Weights of a small transformer language model.
Size: 3 heads of 64 (1 for keys and values), MLP 960 SwiGLU, vocabulary 512, 17.1M parameters.
Architecture: RMSNorm before each block, rotary positions, biases on query, key and value, normalized queries and keys, attention and MLP in parallel.
Training: a variant of Adam for these matrices, 307M tokens, 4685 steps.
MLP neurons of a small language model. Each row is named by its layer, matrix (gate and up: input weights; down: output weights) and neuron, and shows model dimensions 32-127. Each number is 128 + 32 x the weight over its row's rms, rounded and kept within 0 to 255. A neuron's up and down rows have the sign that makes its largest values positive.
After each neuron's rows, "fires before" lists the tokens most often just after its 100 highest values on Wikipedia text that the model never trained on; "fires after" lists the tokens most often just before its 100 highest values on Wikipedia text that the model never trained on. A number after a token or word is its count.

L3.gate733 [ 88 137 113 197 138 114  82 134 128 121 146 140 146 126 128 185 174  95 127 119 115 131  75 123  89 110 114 168  59  60 132 128 147  72 125 118 149 181 114 132 142 146 133 159 140 144  73 148 113 131 146 122 158 162  60 156  83 162 114  70 157 127  95  63 123 145 105 102 139 116 115 162  87 155 145 110 144 153 130  90 124 108 183  88 106  91 149 115  59 158 152 153 151 121 114  74]
L3.up733 [131  78 153 171 104 122 101 117 114 154 102 125 159 109 210 179 156 140  69 163 100 135 112 105  99 178 171 112  51  89 159 150 113  50 126  79 136 126  75 144 180 117 116 148 157  75 118 101 163 125 168  92 119 144 144 102 205 180 150 149 149 113 114  83 109 145 144 139 142 138  98  58 125 125 116 167 132 154 141  84 139 134 119 123 128 114 115 102  96  67 189 173 121 140 155 107]
L3.down733 [142 110 136 136 105  81 131 143 162 100 117 132 170 140 142 188 155 171  92 147  91 111 152 135 105 116 128  84 127 118 154  96 127  79 140  94 127 130  75 143 138 131  63 109 157 127 146  91 130 124 145 117 157 139 178 101 139 173 148 228 188 110 113 153  95 164 121 125 112  96 102 141 100 156 173 150 163 169 123 142 113 142 108 145 186  92 134 154  26 111 162 163 123 158 104 129]
fires before: "ion" 19, "el" 10, "iv" 9, "ive" 8, "r" 6
fires after: " a" 21, " c" 14, "f" 11, " v" 10, "un" 9, "an" 6

L3.gate87 [139 157 118 165 134 111 127 138 151  80 132 101  76 141  85 140 146 120 147  96  97  86  90 148 167 119 130 122 143 128 118 129 122  60 127 112 121 140 144 216 131 119 119 133 117 141  85 146 141 116  99 125 100 152 132 144 128 123 125 126 152 135 139 144 124 174 173 169 117 138  94 154 122 133 147 168 148 137 189 126 142 109 185 139 108 134 154 156  97 167 168  40 169  86  90 144]
L3.up87 [ 94  80 126 125  92 161  83 142 119 165 176 115 155 115 120 120  96 175 124 128 100 128 156 160 107 136  82  87 111 105 147 138 141 128 147 153 160  97 135 154 201 151 165 187 156 107 105 186 138 132  94 133  91 103 167  86 188 170 174 123 118 143 114 131 138 102 126 110  91 145  75 124 167 190  93 127 110 157  76 116 143  56 134 119 190 123 212 154  92 112 135 101 167 185 166 103]
L3.down87 [ 92 149 169 141 132 119 142 169 130 104 217 161 174 177 111 123  97 114  98 154 112 155 126 111  79 130 108  92 147 134 188  34 119  71 151 101 146 108 115 170  95 124  73 134 115  98 205 134 186 127 116 102  64  53 149 125 137  92 119  96 156 171 133  99 121 202 109 155 103 120 135 176 159 194 145 172  61 148 116 131 174  93 147 123 160 161 103 141  93  40 118 146 149 144 152 163]
fires before: "o" 32, "or" 14, "ion" 11, "iv" 8, "u" 6, "r" 6
fires after: " s" 34, " a" 34, " A" 6, " le" 5, "o" 5, " S" 5

L13.gate392 [116 114  80 113 104 141 151 157 136 132 186 113 135 161 136 118 154 141 131  99 120 166 105 137  72 185 145 144 109  90 201  94 127 116 142 127 115 144 147 109 156 179 129 162 100 101  85 109 134 164 151 124 169 129 136 172 120  82 167 107 122 194 154  87 139 128 169 134 157 126 159 132 135 129  93 109 175 139 169 171 145 138 128 162 140 147 122 102 107 136 122  58 150  89  89 127]
L13.up392 [152 165 155  40 119  49 111 155 171 137 123 140 143 123 115  43  90 151  70 130 144 193  80 108 127 198 202 139 150 142 123 145 207 172 122 143 160 149 141 142 111 131  90  94 117 114  94 126 146 146 151 150  91 147 162 133 146 117 156  99 137 124 140  64 154 113  84  91  94 149  90 116  99  91 133 102 156 103 133 128 116  92 123 141  79  47 111 133 134 153 135 144 104 182 142 133]
L13.down392 [ 93 112 108 111  88  42 140 131 152 116 193 131 173 111 115  95  59 170 114 197 142 149  81 115  70 149 141 165 137  95 117 115 184 159 119 164 179 184 112 137 111 115 100  82 114 104 129 130 168 116 169  92 133  93 110 122 161  64 145  74 103 160 132 165 159 119 108  94  87 166  98  56  83 125 125  42 145 100 178 196  59  64 113 105  89 111 105 118  58 174 108 139 140 112 102 107]
fires before: "9" 19, "i" 11, "8" 10, "is" 7, "7" 6
fires after: ";" 20, "le" 15, "re" 11, " and" 10, "–" 8, "er" 5

L5.gate165 [ 94 129 148 139 190 159  81 122 112 160 107  93  87 159 146 142  94 137 123 129  95  89  98 169  74 105 108 128 157 128 102 110  89 132  96 126  97 154 141  52 130 147 149 122 141 107 144 162 168  81 139 172  98 130  72 152  88 168 137 142 162 141  93 116 163 139  79 145 130 137 189 121 124 134 131 180 130 135 160 104 115 128 146 122 130 110 160 131 163  77 152 124 131 154  91 103]
L5.up165 [ 88 141 113 129 158  87 119 116 181 153 155 152 224 112 157  46 131 164  91 103 114 142 125 247  97 150 150 148  95  93  81 114 123 166  92 129 150  78 135 155 147 119 120 136  86 143 110 149 118 123 128 208 116 131 100 145 141  83  90 127 129 114 144 128 122  98  45  80 103 166 119 124 217 143 137  77 127 124 116 149 126 121 155 135 109 110 100 116 133 119 116 158 112 143  99 126]
L5.down165 [127 116 129 145 176 134 144 163 175 120 103 162 155 167 132 170 158 126 216 170  86 125 162 149  76 111 122 113 103 117 158 115 119 110 125  98 148 135 167  76 149 113 255 112 125 174  92 105 100 145 135 178 153 133 111 123 110 123 198 193 128  86 117 156  87 119 110 125 108 132 148 167 134 141  87 156 182 144 170 126 102  89 187 122 147 151 127  95 175  87 139 116 120  92  60 131]
fires before: "\n" 25, "on" 10, "ed" 7, "ag" 7, "en" 4, "is" 4
fires after: " " 23, " F" 18, " f" 14, " E" 10, " U" 7, "p" 7

L18.gate365 [142 109 139 144 146 110 128  75 143 102 139 130 139 167 163 140 176 112 150 189 134 116  62  85  95 131  92 128 129 158 147  85 132 150  98  79 197 174 115 138 124 207 163 164 169 110 171 135  68 102 111 137  63 141 114 104 106 149 119 162  90 137 131  93 124 148  91  93 156  79 120 125 176 166 116  64 139 126 209  89 105 126 111 121 114 223 134 133  71 171 130  86 138 123  76 119]
L18.up365 [ 96 149 126 146 105 119 134 152 125 119  46 148 123 104 149 147 124 126 172 128 123 136  93 176 151 143  44 114 164 119 121 157  84  91  94 125 138 103 114 107 105 123 179 147 135 119 139 173  61 136 168 159 155 120 121 184 149 105 190 170 101 116 145 156 120  86  72 147 114 111  98  43 134 108 117 151 135 150 107 102 141 161 147  80  82 162  73 188 115 157 103 108 116 135 129  92]
L18.down365 [166 155 124 131  99  78 122 134  89  61 128 106 163 109 162  25 150 176  79 139 102 139 149  91  56 142  75 161 136  72 153  48 110 187  91  86 160  84 154  78 139 175 123  70 136 138 126 134  96 112 170 143  90 120 122 124 162 145 130 194 118 125 162 113 211 112 111 151 101 157 141 101  90 197 106  95 152 136  63 108 128 130 127 135  99 117  96  98 114 116 116 130  65 119 104 161]
fires before: " |" 47, "%" 6, "\\" 5, "en" 4
fires after: "|" 30, " |" 18, " in" 6, "it" 5, "l" 4, "f" 4

L5.gate700 [161 127 125 133 148 126 130 116 107 163 165 128 131 149 169  84 136 119 141  96  56 122 131 165 187 140 106 157 123  99 112 126 129 121 145 179 140 147 100 167 113 157 114 132 119 115 141  89  90  91 133 118 154 134 166 177 123 109 161 104 139 133 117  95 173  68  77  78  97 152 164 147  95  72  98 113 117  83  80  83 119 131 160 144  92 141 136 105 135 146 158 106 115 139  67 170]
L5.up700 [163 116 162 104 132 136 175 144 150 132  77 135  75 157 158 165 110  82 212 117  65 147 153 124 134 138  70 138 158 134  73 102 131 129  87 111 146 124 127 119  59 125 127 180 127  79 117  71  96 113 130 182 126  99 173 105 101 105 165 128 144 111 152 137 107 107 108 130  75 152 149 181  99  97 150 139 115  88 134 106 150 147 142 103  88 133  98  81  83 165 194 142  79 169 137 154]
L5.down700 [160 126  85 122 125 156 170 149 158 142 111 125 118 157 142 158 115  69 156 143 103  73 128 117 122  71 136 131 184  88  89 125 118 123 142 164 127 102 114 104 152 118 154 162 121  94 105 129 157 138 142 147 153  60 142 111 133 136  71 112  82 148 170 200 110 170 153 200 122 120 158 118 121 149 139 165 156 119 141 122 154 172 229 176 159  94 124 105 144 145 124 130 149 169 182 127]
fires before: "b" 33, "e" 9, "ap" 6, "igh" 5, "h" 5, "i" 5
fires after: " w" 42, " W" 29, " F" 16, "e" 4

L5.gate549 [182  98 152 155 152 185 192 114 162  65 170 115 117 226 164 112 146 139 158  94  92 158 154 165  96 176  89 156  83 141  74 100 167 126 139 157 184 156  74 159 138  98  62 176 133 124 132  92 125 127 131 105 124 122 140 156 145 151  80 119 169 147  88  98 162 103  91  99 139 181 171 196 151 139 110 142 118 133 156 101 150  76  83 193 150 161 172 132 158 144 120 119 174 145 136  95]
L5.up549 [115  70 138 111 145 121 177 143  97 144 108 126  96 125 110 190 121 129 155  98  63 132 114 105  69 168  90  99 124 138 102 169 121 140  79  90 140 150  46  96 153 118 145 144 137 142  83 130  61 132 164 169 107 106 163 124 170 167 150 136 140 109  90 140 139 108 140 129 106 162 109 164 141  67  92 145 106 139  85 172 156 127  62 168  58 124 145 131 134 132 126  93 138 211 149 100]
L5.down549 [ 96 110  98 144 149  60 104 103 146 163 123 100 167 144 140 119 133 109 123 127 131 142 110 121 106 121 138 145 142 135 110 106  36  95 113 133 117 103 121 211 113 101  66  71  91 160 175  92 117 149 172 135 116 136 134 120 124 114  67 185  87  88 117 135 105 158 129 148 107 115 155 176 156 184 143 181 148  92 125 165 155 152 111 215 115 167 125 121 171 160  95 204 129 194 146  95]
fires before: "p" 21, "e" 18, "m" 10, "b" 6, "ag" 5, " M" 5
fires after: " " 34, " T" 18, " W" 16, " w" 7, " \"" 5, " t" 5

L11.gate842 [159 135 176 134 176 128 109 132 147 142 134 108 136 113 115 122 128 196  94 126 122 138 120 127 115 100  98 136 130 116 134 147 190 103 114 168  81 156 114  94 149 126 140 115  57 166  97 143 152 131 176 141 179 127 123 172 128 148 128 130 150 146 126 116 120 107 116  51 167 101  96 235 145 134 152 121 118 104 144 115  84 185 102 151 126  81 134 129 162 126 151 175 219  90 132 132]
L11.up842 [140  81 174 150 130  91  95 134 104 180 137 176 102  64  78 163 144 130  85 125 115 170 101 129 113  81 133 106 207 144 161 107  98  94 113 141 172 108 144 134 158 163 136  96 164 104 129 202 188 142 133  80  87 107 174  83 196 175 117  98 114 160 114 130 148 121 160 103 148 105 150 171 102 133 155 124 134  60 122  76 115 163 125 146 118 100 104 134 135 172 151 172 123  83 144  90]
L11.down842 [144  89 142 127 182 141 118 163 135 173  71 109 125 123 149 110 142 141 145 153  91 136  94  94 220 203  89  88 193 166 134 143 122 179 110 123 134 121 143 102 139  39 111 127 160 107 124 151 151 101 153 131 102 107  99 125 207 142 141 122 172 140 130 174 139 145 116 162  25 159 152 102 119 106 146 115  94  96 160 137 129 141 180 164  92 147 132 147 134 112 157  97 148 131 118 135]
fires before: "st" 50, "==" 9, "s" 5
fires after: " f" 45, "or" 21, "ar" 8, "l" 6, " F" 6, "ig" 5

L18.gate215 [163 142 109  92 132 165  65  87  92  46 133  93 142 114 182 142 153 185 146 157 107 120 125 162  84  92  68 110 102 133 195  84 184 156 128 120 184 123 149  89 152 161 168 164 101 167  85  86 150  90 142 115  89 162 132  67  93 170 150 158 168 166 101 118 132 112 144 153 114 133 141 104 138 167 138  79 114 149 129 128 174 104 182 153 159 151 144  91  78 135 100 145 156 103 127 115]
L18.up215 [112 146 111 109 147  93 112 105 132  90 116 132 108 138 140 132 107 153 156 113 175 103 142 125 117 126 130  61 120 114 187 116 145 139 115  84 169 109 111  97 147 111 152 111 171 105  89 140 128 166  91  99  78 171 135 190 154  98 199 160 121  61  96 107 153 148 122 121 127 104 118 101 140 109 120 121 142 136 135 195 160 168 191 153 123 211 113  98 110 175 128 119 107 183 186  68]
L18.down215 [ 82  99 114  45  99 133  61 166 115 138 132 113 136  83 112 121 129 120 134 107 101 140 105 156 148  80 120 110 107 163  95 160 153 151 106 105 173 121 121 148 118 149  80 119 110 164 163 108  72 133  92 145 137 166 122 167 103 147 126 232 155 157  85  92 130 140 151 161 175  93 155 140 148 152 107 141 136 149 128 147 142 165 128 112 116 143  98 114 108 141 125 131 127 115 153 170]
fires before: " |" 92
fires after: " |" 55, "|" 41, "if" 4

L14.gate582 [119 135 109 178 137 162 169 122 122 142 151 157 161 147 145  72 136 169 124  81  95 140 139  83 139 119  62 127 108 174 187 114  97 178 136 206 154 168 157 132 159 166 172 127  69 119  88 179 138 115 120 127 162 172 164 124 147 160 105 127 112 137 122 101 127  90 110 162 114  72 137 166  86 161 178  83 136 131 147 100 133  97  69 147 136 100 146 101 139  82 102 113 109 136 145 141]
L14.up582 [187 167 117 195 139  99 133 122 162 140 106 152 129 124  98 181 131 189 111 149  92 129 109 152 163 119 180 122 119 158 157  38  93 132 148 149 173  87  90 159 145 133 118 117 139  76 125 133 206 121 117  77 149 106 119 177 109 195 173  76 157 113 128 178 121 152 125 131 186 113 138 163  99 116 109 109 130 140 221 115 183  98 172 123 127 108 154 109 138 112 163 132 101 165 111 104]
L14.down582 [106 157 183 115 137 140 144 150 138 133 175 172 142 151 133 132  83 109 111 151 178 111 103 185 215 145 162 122 191 134 178  66  61 119 113  98 106 119 161 149 124 127 100 122 119 145  82  49 133 107 111 131  94  98 149  98 144 193 132 207 138 144 201 169 115 140 147 165 186 127 145 153 105  98 136 117 150 109 135 133 154  98 123 141 141 161 143 144 157 145 118  70 143 117  91 142]
fires before: "st" 42, "el" 7, "\n" 4, "m" 4, "al" 4, "b" 4
fires after: " f" 33, "f" 16, " F" 10, "l" 9, "ar" 7, "h" 5